config.yaml
n_layer: 8
n_kv_head: 8
head_dim: 32
rope_base: 1000000.0
tie_embeddings: false
init_std_up: 0.0287
lr_head: 0.00634
schedule: "wsd"
decay_fraction: 1.0
decay_shape: "linear"
final_lr_fraction: 0.1
MLP neurons of a small language model. Each row is named by its layer, matrix (gate and up: input weights) and neuron, and shows model dimensions 16-111. Each number is 128 + 24 x the weight over its row's rms, rounded and kept within 0 to 255. Numbers have three digits each. A neuron's up and down rows have the sign that makes its largest values positive.
A block is one neuron, or neurons of one layer that tend to fire together. After each block is what it responds to, as a language model described it from the Wikipedia text at the highest values.

L4.gate90:126101117094152118164133155151181098105086100139100085135108096122157146167127127122048147147108123161155084138097143143134132135122132123117103139137164152148133133146154190126147136107130145121161121103126088145163156173147197170127127169113122134116133158133131106128107121125122148154
L4.up90:156082106152155124170134123140145099135139130133117144119125156107099149116106155110091119166109151124180079148127139117167138117169176121100112160114093123109089115131128130142151139134144118090128116134081124151128140141109119142129145116106159149144153111094149146139150159131067129126
L4.gate93:121170100152142181108136130158142113132115130141161168136142112120123128137104086101128097105118105141123130130093162178098133118135150134108128167069104109138148129180179128120114126057140165144121190112128090110162146162161099121119097141099119076158114147132133134159136108136171162183
L4.up93:111126111142109135126112124133096115127149106110093095138098137132129144156151167107098137126113084163133120109104168147171143138105097109106158117091159141137138160132158124109127105138157112159132131120125123161127096141162109102104132158159117133092168172160068121175109165090120135106
L4.gate118:129110081157201144133128108133080123142176115116129145079121102142109163151155133139105129094104188113104100126105171097121124147075116102138114121140155139094137101103123099138127127149159134099117120116145117116104103125157082115096121129143139084151162143151099104129129151135115153182
L4.up118:104133138083147136142095145111102124099134120163119161116127120132105133088124143135107127122161149131103146135116109138140115142162160171130118108132127102134122114082151164092116132139131111128163166177127159097097099107101158123144151127093113120095111110123099124150133139120098138143
L4.gate153:090160128152113143133098137192154140171114131147079140127126115103160164132104143176142125111095116129152100127129076158125150193129082134118166156112141128115146113140150142119128116132115164164149164123141156128123134133125132138145117131122142104086151149109093096150080122116123154133
L4.up153:097169142110122158116084116130100134162142145133113121143132085071111138114177133119172131118156141119075140145133177137162146150104128163111168135127143138155120101113111147151131103142102112127090141102126137129124156138093129127127144134138118085088114066150082127131143132128096147141
L4.gate210:114094118141153124184166131117126151083145146117115127163111135147108158071108106119121089138180084126125098139107144152147132138121075111150155121143135094147143118170160112108140099159153111142122112124146169129160116120115177126145128129112108089100131183095114136092097135152133131103
L4.up210:108150129182126090146129141127105129158117123146134171135103125132132187120160100114118124132101124115154113114130101093111105145100122112084106139086152136143155123178135117129145147129149116162129158122111136159118155144155177085098133100154116133146149120124137136164113141155087126132
L4.gate393:142097140156131080136169133131101143148110120146100127120110130138108112140103116161098090154136116113078123147108133148175088116159123107084152090130109123089107130160144110148115181158173180150127121108072058123118108138134131136105151128147150117076093138110128119141137145125143132162
L4.up393:115113094134138148111153107170108090112168091115087148151106176107108142085100113114150135128091118071107142122097122109142124097098111128117166136107159174119121168118134107155116153141168110118172129152144128082130151116144106103164164133111114127122083134163088103122161133143134153156
L4.gate413:127127081168153131123129135105099129171153121115101149130117116116092130096143140169144181160172092144088130136079148115105143129122133152148128112105118128174111144127148141139156131157155123181089149096147118121129126121143124103102158125124133143119189137134134064127086121130144135132
L4.up413:075139113116180158130145127147141121154133146162119126169140107137128118110134127140131120156131094113042123111123102131140132141115093119127128128088121163151072099104146145139105115151156127113127134123165141118104114132146131104106103117092138126101157145137085103156091136154159148167
L4.gate467:087128128142153113127138183127166104144136107154079138123119154112112150111141178116127139181152118133138132135125155099114133179161108143152143110087085109129109152151162155154162141133166150153117096102127155124060091127158154148092119131130105137137161113165131168136123127118136137208
L4.up467:095119134162139136149078155143083147128179118118124081091104116055096115107126147135090138108121133154121132137120144104108152156137147118102119101093125134115143126139134075111165152167149132110095098156144132125137126148086130133100124113131117134130107151101092132141102110121155169115
The space or first digit of a day number following a month name in dates, as in On January 3, September 5, June 11.

L3.gate304:092172109120111123148133122140094110121119093155078150128167136107128152155154117142137183167127141141133169134093161118121149121122138125136124118068123155169132137151143092098149108127115160091130144113149106110181127107116105159144160152162144127142149151132098111157158118153116129099
L3.up304:107140152138138147101149197146162131138119109118134149159119142097118174170116128151082127114190138128172131145123168138162131124136167141106114155122167126116124111135150154103137116145155142119154096098133111148169145096136133136168140127137125111105172136112176133115119126099094148097
Day-of-month digits in written dates (born on 10 September, July 8, January 27), plus the hyphen after mid, as in mid-May, mid-tempo.

L4.gate52:145110125108160115153068174166143086159132068127136157117138117106089141119109119105098140148110128102148145146090142068139143132152137103131122152129152116163116147147146099166147139126153093131103132162156130133109129136149134164140119094136103062084089098123141121108139112139076129135
L4.up52:144111111086153103141072155126107145114133187139168150120091114121076147076126110084080110161168131099152112153077108132127118131135094118160140107114081107131109152127123115093154111139127104110109134103117130189140114136103137144182083104092108118127152147122123167125196160121109131178
L4.gate238:159172121154093163141138151071147144136151105107110192137186159093113167137154169141139144128145141122119107158129084176142167126114123126140137110178121168147137153167168137131165127137145115114157150092170130132127116131151117135109164114150151142075144127143099174109108135103167129112
L4.up238:107132090084152098105122142165120129119149105133133149117127072112113146121117153098144120125102159110097126125116127127176109169102144141129093168139127145116165122133174135129092107088112113118154124159131142170159128169117067136169125098111117139130106148108092104122079075056122162114
L4.gate244:131123117136101120130137142107142111156101151195147148121095131101092137123158112170147143082095134107141137107080134161079126174123145139077139139137087124115122132122143138164106163121086134154140105132127162153140115120146136108132129144155122146159126132090102097120123132175105166105
L4.up244:135137166119156109144128123115119106147124134110094138111097113131118119185103148174085165142107118107140139124193136108144092115117130134120128152142082093116140135097140137122124177152158126100143139124146136110130100113136097163088137124176123137124135099134148097169143083078153155115
L4.gate285:138130122145105135097044134113086117144166118123176081156143162165066128148108131133124089067135083155133108122126122127111113145135135164166146120119141112124155120133101141154091182119120124135144081140137117166143122086091102169135119101116184162130157093137094129091181140137108116144
L4.up285:131134089125158128154128113102142125159153128138166115139138141170092160117079138100123114127129128127102133119133131120087139140106104162115083146105131139115147143156142118098102127114118123101132135090084083126182136121167112116118160175154103136114115066122176109163132132129103162148
L4.gate293:128161127146158124144138141085101144108172098082166138131109120180128132164167125117149131155136145133148079143084093109135137122123134167146146159148166102126181158143105103154150146139093102118131138173132192130179136131135092113143150148148116141101131075113089134129136162101156155112
L4.up293:089105119068126127127089136122116099147136165167125157130114153082145142112147109141121124124098142126113094148111168126147089112146124138142122149138095125077114130123161134117140141151116103171146114137114132132173113109131124089135157175137137107155125180105121152106203091101167079151
L4.gate410:112147144142104133128130147173152165146155079110136141150120106151144135122131115136132137174099116167135121102126130109094130100171103117145140081089133146122137168166154159107165124109126113128169131093106134110109173134139140084122121149122161147152101163113131125195131122096142143143
L4.up410:180162159127098129144126126093163147169097125114157155113092144077102121092149141145142149081147106093156122157109087146188157140120099131137156115144114128124150116128141176148154128163081148137160108108116175145134101141139145138131145110139137091137096144162118091100171088158139105093
L4.gate421:119094167147142094115144100107183123152153155109118130153125117131146120136130102170111125147093138124132132144118140110118118118142094123139134106175123120149085149120084142152190137139158175141095174119115120113133118160125097119121117140082141153155112127132098157140071135108151130141
L4.up421:115146100150159155140122159143110115098139154094107139126143154123164112154133118123113132146138150157151157102137138131100108092108133119110091119133099126135151098102135141108147178145100141152152113169093101163138158083081141132139160132112148109164143110109152121118143101116134118125
L4.gate501:104101134105136152115124117127091071145134083100104119120110150123147114145150098101131107172108168113143172126090153085133101120097082181086076091144125136125125120166129153112117142150117131142138125157109107136167108142107135161137091110107169163114129139128142106095132119118124125127
L4.up501:141157108127130169145117156129120097132152136172117134161155060153109092146132144062149135169099145133085096095085184108118145164115123205143161146127093109142116141131147134125139121116120112111142123112132123162114130134164127125133053151109165167108123138164132092116145139133101164116
Apostrophes inside words, mostly possessive or contraction marks (player's, I'm, men's), plus hyphens joining compounds (Action-adventure, win-streak).

L5.gate95:133148115122133151134108095098166155156108131142134133102157162100143125116155083120159140100140109110155131104158091134161129104086126138105108127141147117124167107150136121143138143125154127153127138133136129152124155151142177162127119081091150125120117122139119090096091089116186144148
L5.up95:187135163153177068169129124158119146109166124131110112125174191117134152135170127115124104121121113098145105144123157122186119116107112081093145156126107185157139115136082124146116153137140128142076103126131145146111127122091113101150103133116112130110151088150120115149129126109191129136
L5.gate240:127109098116157134110117133165153146127144113108163140086129136086073101108146140169095119145115134104122069146097139137135175116116165136114127154147149156157127129130142122174112103161145137114168117104146146054102127142120131114132133125106130114129103116140106127112110131141100139133
L5.up240:148153076112113163081138124151140170102151133177113103122116093121101117116143126151122114143106116105069109132172105115100133130151113181127185140109143155114118139162134101125123112128103166113106136117150115104074069122125164136125100121130143154136076101104149068138089159117185101100
L5.gate254:163102127138150135158113138158140103089132177125098152134156129127100104122139045090154129115119079127159152157112126126104114113144142159131128134129126137123130110108125136129112159098109100151092151131125122126112123130107125176131164136112120120085126122120140131127153152087160158115
L5.up254:120156157114140092151180123146125134121124122094108155143106136131129114147138105148116137080128108145142078115130125118095158111173170108112152140130127078121147108062123131116133133152146105101134144107135140126157112137106117140091137136100127139125140114106101137161144093108124149107
L5.gate269:118154138179147103120115135163147127134132133107131141102160129145148169168138120160106148127140129113172110146128113167098084132171163107078147106175146139113154107133154114110114149131139123144136141105164129102141146162115115133172158122104101101127100086165127137126120119135093171126
L5.up269:149083141148119138084130112111140079150124113100126123144162131152099145183118128151110100143095101116162105144145092152090093161123130138104136132148098148104163106125088114172137161136107121137159059113139144125156100166149112133185135140126115136102163120108114143106160121142141173098
L5.gate279:136155130137056139102131133067115125155097114140126073143132161171138135118108101127141100125119074162113112143121139092129114127139128138122101150112138142130150114136145125135080146108177119161140121165128125141123119131103132118120181186162152133124109098119113128165095091104128112143
L5.up279:159164123171133139114163096127111140115103204149125119095137158142144108145124147132124085120153140101082108102137102138164093158096110141151099128171099106148107142137141123120148124150134067124110138149154145108125120124122129129137128134121158100143143117126106126114146142096154137144
L5.gate357:138159095092122112113086134110103118160121147133102134121158111130126093125163101121092139115148161166170103159123142084131148131088075135103054174138127121130156077188148170085164153120128127146175140107121127123112127109124127127111135130153127140145092169132068109129120129120116157119
L5.up357:126120120123174124182130110138153110147115160163143153149172159107160139142152179137102178117152121104129159127166116115153122111106102125082138177127163143134154156105131173111130174119140130148095124106095160122128112113162146118116125144121159148142082099121160109157130074103121133155
L5.gate362:129096138109143150090138134113124101118116115196075155142143117120121112110159183130137090098148140116113127155119183138144118093169108122126143141130152186099134136128102156101146139160104143117115145136109087138108186121085103167120147130097119163061120082132165125075081132124121102081
L5.up362:134132116140155155103123088102169146108137114153160151117200088091126131132082158151114094119100141134143135121131128098149125134128133132091124104116145129147093125137150102142169159156147117138148154135067118171142165117141104105148118159086167120134143125158144114090137119139190149093
L5.gate459:181107132115118121157147088079117117113141117112165165100112108111121121151120123105133149137123134141123163141105114099125122128134120098113136125140140129107113123157137160093085117115163114127153140129111143135148106130138151092139135138086101143101138157107140139105099134080119122091
L5.up459:137160144100143106138162115115160112110079130132185172151205177117136123128137158134131103106097132098130129127135164149182135172154104134164092113147155120141130155141128126122101124159141123150139127116165115110163084147157183110147127163099128083146126110126139115126149100122159114108
The final token or suffix of an abstract or plural noun that heads a noun phrase, often right after "the" and before "of" or a verb, e.g. addition, conditions, -s in schemes.

L3.gate430:150123083122155124121139089149099105142128102140101134119140133181096139086109170125117079159121135109164173099141092116096095119138141127130113159124147163155134142167136120094165142148154150175102109112134123142137178117097132124101151180149100152130158135142168152129153134124157078148
L3.up430:084122128150153144106124147097109094141152108130125112153142108159122141151111150117169153086108106141136132129145116110109104108159132085112135135170109106162124102175131088091144103126147139134125127134143115151115086120099109127151154124086121099133147142119132157112120184124168114129
Newline tokens ending a paragraph or line in Wikipedia articles, mostly right after a sentence-final period, followed by a blank line, a ==Heading==, or a dash-prefixed list item.

L3.gate136:189117125096109137110141117093103100117141108191143165100183123190122089117120163093167143120118104141140120157116120133160158115141111135103167102122113131128146165085143128129157159114130107123107165111115119123116152106138113170152137091150124170139136127135135149103132135132091127141
L3.up136:136123194149129149114109114141103112111088136152100108140130114151105104105108179131111114105113091115087128157114154157158114116173149103099140118131120130097119143140125127155105102120132133084152096116139137110074120112147154160155108158115091111138190104104160112125163136108153134143
Plural suffixes (s, es, ies) or whole plural nouns after words like several, other, a number of: tools, exhibitions, songs.

L4.gate35:165142159127086127172114123118123150134170136129117133092177089160151160157121105134082113127150116122153121118101120098129153112130130124135124125139138123089144123145139147153107156132123131123109136071104135150161095091124073163086146139138144181102100130117160118141114076152103148155
L4.up35:135126099122087147163128164154104121126124119136118131108170161133138164140104143125110180154130114099169147123128104104116125110145096112156129150164139182114150106112101089148143105106112129134133098099132156132154133096141135171102125116159124137185106121132070113127107147132144083105
L4.gate116:134122072148149151109109110131105108067140093151093113101142144158126126142137120138107125063097128100142111154119151150137099087143130113123125133127127140106149143163157101133146166101151148086135142110094129154148115129125159177107149117130142118131127129157177123165135096092159109132
L4.up116:126160139150123127107155101109146089113128115152082140088107119145130075173143140110089124075120123155144127132121095124118133160125080124151094168123168136116154140123111104125136220123106102168165153160160115149175141121163090139157092158160126100135124131136135121121139108097122126138
L4.gate165:157131163109123141109162139117126090137141137141148160131221135102107118075128130139105111117123144109178114128133117129129155098132123128098128162154146109140127163130126069149106148058085148130090103097145084110091139132132165162158152096110132146108143144127135136088136132087137104099
L4.up165:127120118156117105143108120114107069143136127129164122142128130144124129125127115130101071153155114131132148123143138144158130081129067128093114153101129170171094099135152164134140116134119118144142166150116105131156137143088110093136149113124136105164156142083094128143135142120101089155
L4.gate233:131094164150127137131116131111142083160125159158088139152132117159131107080112111144124123131143118131113162193095106118125159097174165157122159144112136102147158153116134108111126145089153148148150117115104129097106133131114118133124123124149076155134144121152164140104122089132107083112
L4.up233:144114151152130127104149149112110126097117122125077144174103138162140099123096111169184137134124112107118149156087147152125150113168149128099154136132111131096081151131122125095137110104105098126153171156110138105104129132136118152133091116144115140138158109074130111128154115144103080086
L4.gate292:174125092159104115148162100141162170104126103126122087139113095102191144107134173155135136093140152109118135121118163157176127086126130141135128105151130152133136165117121097166116164141119090100149098118150153112105095135131124157142127178114105127148136146119131138066101098113144136141
L4.up292:098122084131117126112148151118109182127097145135126139112155121105109126124149138171137087074177122168124133152126116148117173162086165177142158128147128171161165131173157140108112137142123088158174122150129141132129144149166161110136154136106128145093103099117100106118094155093120181173
L4.gate331:123136109078148120109105148110103100123097147169106109156144103105144112110146162129140127122147108137076084148126155141103155121136084084146117109142146164132179136140101164105134105154070140127154097132117113188107134132119164131111163125160144140095110141168104130104118150123125121128
L4.up331:132175140105134081116120139140095105135112161128144125126176113096152128125103141179096095117137141138078115149165155124135153112109131114126123125091171148166190136121140102151102098151118103112113091107120115115126164134121134127103128145149162134096122113147112092121119108100085128129
L4.gate353:103097140157098132130103113105158154136168129158135086133125177142112087109094113116126109097121120111149172173123126103105132122167120084123068168106115129145155122123116163101134135136119106138121093113115120147108094095112139119099150192104119119120093156091068088129075107109128146164
L4.up353:140092128134144171138105133101156143108129131109089151100134154087135103124165123139126111096097104108152096085120119089119095148113101110115102136135123124120121118142182105094113125164093104144125145109098161140124129157146123130118160166142153149140123133120097121157096102102142126152
L4.gate402:115102140174143121119102153166143103124164154104130141113149106161142092097115094170139095112115090116171136124102118142149116134148127126106105169131134115105113142125104129179108124123132154127123073135142165100084076100142116121145138134161088075126122131119161126158164110130142159097
L4.up402:106135117124133124120122158142093085119137137137129105141144195113138096123126170143153160135135132147125129136159141143123119159130103069083131110115143117103091147139108137169150082170101094134150146129140122126098149149131127105115149096115130127141137141172105118148107157148109134084
Plural suffixes on nouns, mostly -s, often after a number or quantifier, e.g. four room-s, two apartment-s, sports-men, five others.

L5.gate12:102141137122061141122081112152137111136146110126133127077150140145149101075099160143093117138119143160092140102124123136102119154130197134117135142131108109184168105125135137129135143137137119150112115098154123115137144146139111147111133084124149121110143127135117124129115165139159143157
L5.up12:105172142093117111144141143170116125103143138152137117136109100104117084122138107159097121088133075153127102131090125177099133143106123119163151103137125125141166126088124131123095084123165180106180143106148102162174154135161136119124122139104147106097117116125137122159177133124151137119
L5.gate41:114115105107168124112113100138122103192098132124086138096090107114127105104124116106121115117120135132132147120125123157147092154118133134137120105139123144135118088145131166126134170075148122109132098120115164141102132137122137134144128150145106123074082129119152115159127160143163134116
L5.up41:118150130203161120122135097105090119104092130102157123128133137113145152174163135139144129152095116134123174123152121108119173065113118107151168148114117180137150104144147115152121159115141117142087144121115126118111153104151133133152122154109113133136136145112149143147082168159072170117
L5.gate77:078148076143128121142122152146154149117131133134120144089143157115120125082145127167093131122152117148162092133115155114096168133118154088155118106097124147117179095145123116143133135156142156124128169147138123120140116167115153121127150110107104154097118169124157173112094154112137112136
L5.up77:144094130111122112095159130115118093208153095098134163144119114134114134150104135152089116137123119118149147144120110082201087102132127120124138126101148069135140093128123109103135134096128141195116084125154190136152145103136127138140138161106143168138121157128137135097124130150155118119
L5.gate216:116120133098119186120120131145140141147147132129123145094115125086153133117134131137064124126112139144113131146093142122147126120130123087168172167146106120162153148172122136111134158103120171089133153144091160169157118161158139122144147154098135115110133170160126125152138118122145163154
L5.up216:116126105112164102129163112156122109136129131142084175124159109127110165160131130153151153118089120160099150115113160141121129164102171141089146095125151131130124161095118131135104146127128099137117131157137132121191138136063139108136178123119118109148124152136118139114126148138112141142
L5.gate232:124093111136176121120117090134130134147186146148123167132116110129144117130133120165144128118110103148137128124119103130139142138144157139121121125126083119146183144102169126135151155135143109116142142109157132135158141129150130150130184143141136132117117125105136108165095131133122164115
L5.up232:148079120118210127137167066165137101131142160151102158130116123133146154124133155114130131137139124153137091102144136137070172152116142161138180083145102160168165113087145120063138119169131079158133117097123135129097120181158164100119127152127126136118111149115117131133131139133097180112
L5.gate256:071111121099115119126170123152098097110167115135111125128103119080158119122123102140107139122127097109134142102120124188111131154101118084102085103146141130137116112168140069130152150141167121148198167190094153105137129140177093151122147074145153095147123138110114171166165116129150123137
L5.up256:125162091145139110084149136106143098115103112086141099139125101134145139104147096158153092152101146108122162124074105137161144098120150102137109111135117170148135100129178151104103120109139135130107160152126119118130146122137108139144124146140145134134111158114071152109108158136105138161
L5.gate312:141091131161153124114127119136086132156150116143106158101142109084127114116119132116067115132136119094139120112092157128129119145119133134127175101128154170136181118122166171124143117118136145150125116113088084100138151112109122094093171145123126145112139090122144116158135126126113091086
L5.up312:128180100110074145115145138132082142136142135133140187113159110077112137124168103142096113098110097131131073126137133092105136128152174097129132123134088159166125108169139154109126108136119133147097148128125107070131133133172106127145160123165099131135161143120116139148101174141140139123
L5.gate341:096114130100135144130127149175100152147167115124150153125138131111159158119150152125113100169170151159112108134100142134139147126104163121105131125086129105158162146133215110087145108122174173167121136111130107087137131109127079117123110151117142129135153158098139159129125157148150143154
L5.up341:154147137139110146161122122122104122124150137166156084076155112136125122164166153122098119134101129139122100132060109150134103089116146091135113187125075091160173089082137146146125132115143141141154107167109124143114112125133117140152106124117134093132108152131136117109142117098173130126
First digit of a day or year in a date, mostly after "on" or "born", e.g. "on 29 June", "on 15 January"; weakly other numbers.

L5.gate1:089119122125163113079104168177181110163160145106161079138116150116125134132130115126158138133086150112133160108166130121110076157116093143143073091127139112107116111124124125167168068133151134103141145115129135128076131150117109136133143096124179107139138154148142177133100118127113146156
L5.up1:096111119148158120091113152144156163136142139079127171121100155140136136131131100144152140118104148128147146119088153138124124130158114136160118124120171162135132103096149102087149101073110095140166093148106063110136115112110124115148113144084095113159126161125115084121145114098132124113
L5.gate33:139139133134160116077146148135147119113137120148132127093118170170133105135147104137138137092107122143144100107130110125172127134117093093139128168169154141140083098133140104128162110116071109097157095130155165146128104123120116151105150109086173130086103146118117160155131140145185134157
L5.up33:117087135110123103119142140129147128128170143143132157085111124103154104115166170142132130144078108140150101091101070093126137137091134133090098124075099112126132138147146122102139079100104148148145170137060105101147121125104155133124112149101095127099098107110153100155120108084123146130
L5.gate70:132132070163168116140151174117156142144124163144112121141114072160114107105126157133128164177126156135110113130129095079110135160100143148096145144160100141155166141124165146083112131164117144069151152114139129149143140119135145086124162149126097099114096116103121108103131115145160141138
L5.up70:120145078084170107140143158099131129112139111142103143122159112121152105124137106109092117147137127125123158114124107111090127166157114132122133137102150147105119136157146114091147119122160106175124149138151176100109110126156163200141111105112121091113140154125153103140134162131084107129
L5.gate137:143162101109104154126138115135156117126087133145125118107118137156118100132136112120118164115139130104105110162142128123151137130160121104126177119157162152109189149153111148110075129079119113094101085130125116166133155106125127095145137122145102103154110154138173122115114108190126138128
L5.up137:125079114123135147161068138136144128104121116185120141125117136121118159126098143184141170131085100129107137126177112131129137143121147122175100151132112150094115169128133156119064115151168145139152091127145108212135124123152115112126116143105145134099136166157092112148123162157161090088
L5.gate230:167133156129137190136123147161115166129165102130150115125129125117125168152117109109140144150142141108091142111093130115083154074124132123140110148156137158131124096112126130129100114113163139164131098137164122128101129119098192113057146146122084163100116132154107129121123138156122114105
L5.up230:149086179104131124103067126126165149097109161154123097150148123164131122139080179112127115133110119131113135119119085098131119125093111117148075119160148142159139119134130104132118098076114144174134134131099139116129120141155096126156127135119157164129129142196100149138085105088116106147
L5.gate318:138116135108130128113093104107155096099153130120106112162092121156143114121118109157093146098124185155104146158114130076158147195131073132127110155136135104152134188144114137080145096137132130110157147114139106131135128093111076075108144152155120145114117168134117150157094132118143142123
L5.up318:116110080105081101122126117114143140171161135104093130134143139094150134129138130149125133087124165155144107144129112135144088100105082145171147119107125169165107132096086142129158118139111115146117159124162127106144094139096083121139109167128136089118113142115142132105163162127145091123
L5.gate395:147115097143134138167138115131135123137131154128141122118137128120110106126101160130134104135119137119104136122127085120121149101148144100169137136173146112082146119122112072095120105137116099188138160110129138126138118149119094111154128143113141144125100147120091195129114132133138180129
L5.up395:160142082137104115130144120112115135124178163111081152090103133134147083099108097094130097130129157144170119178122127097082131147117113105115114128171141142090189143160158119105159115102153092142143119123142135129114144139099068139121151146119114152109131171159077141122105131113117155159
L5.gate455:177155149165116144136138163114101118118173127112095144133114092118094123156149110167119144113117152127147113121149106112136122191111129151107156118153125160104136090132131124113099139101103121118118154162079107100123088135136107085144093139104150132145143109119128139163178107109145115126
L5.up455:135134119139117130178144170116088139141137126123140130158103109119110145113112085159123168108069138148147090119141117085181089115118151119077166115109093132129165115155118105139103095143152136156120118104169128107158132110097137149129122131124137163149124124108158096138109064146158146128
Line breaks ending an item in infobox-style or "- " bulleted lists, just before the next "-", such as "Designated: 1967" or "Japanese musician"; also possessive apostrophes after names or nouns (Michael's, country's).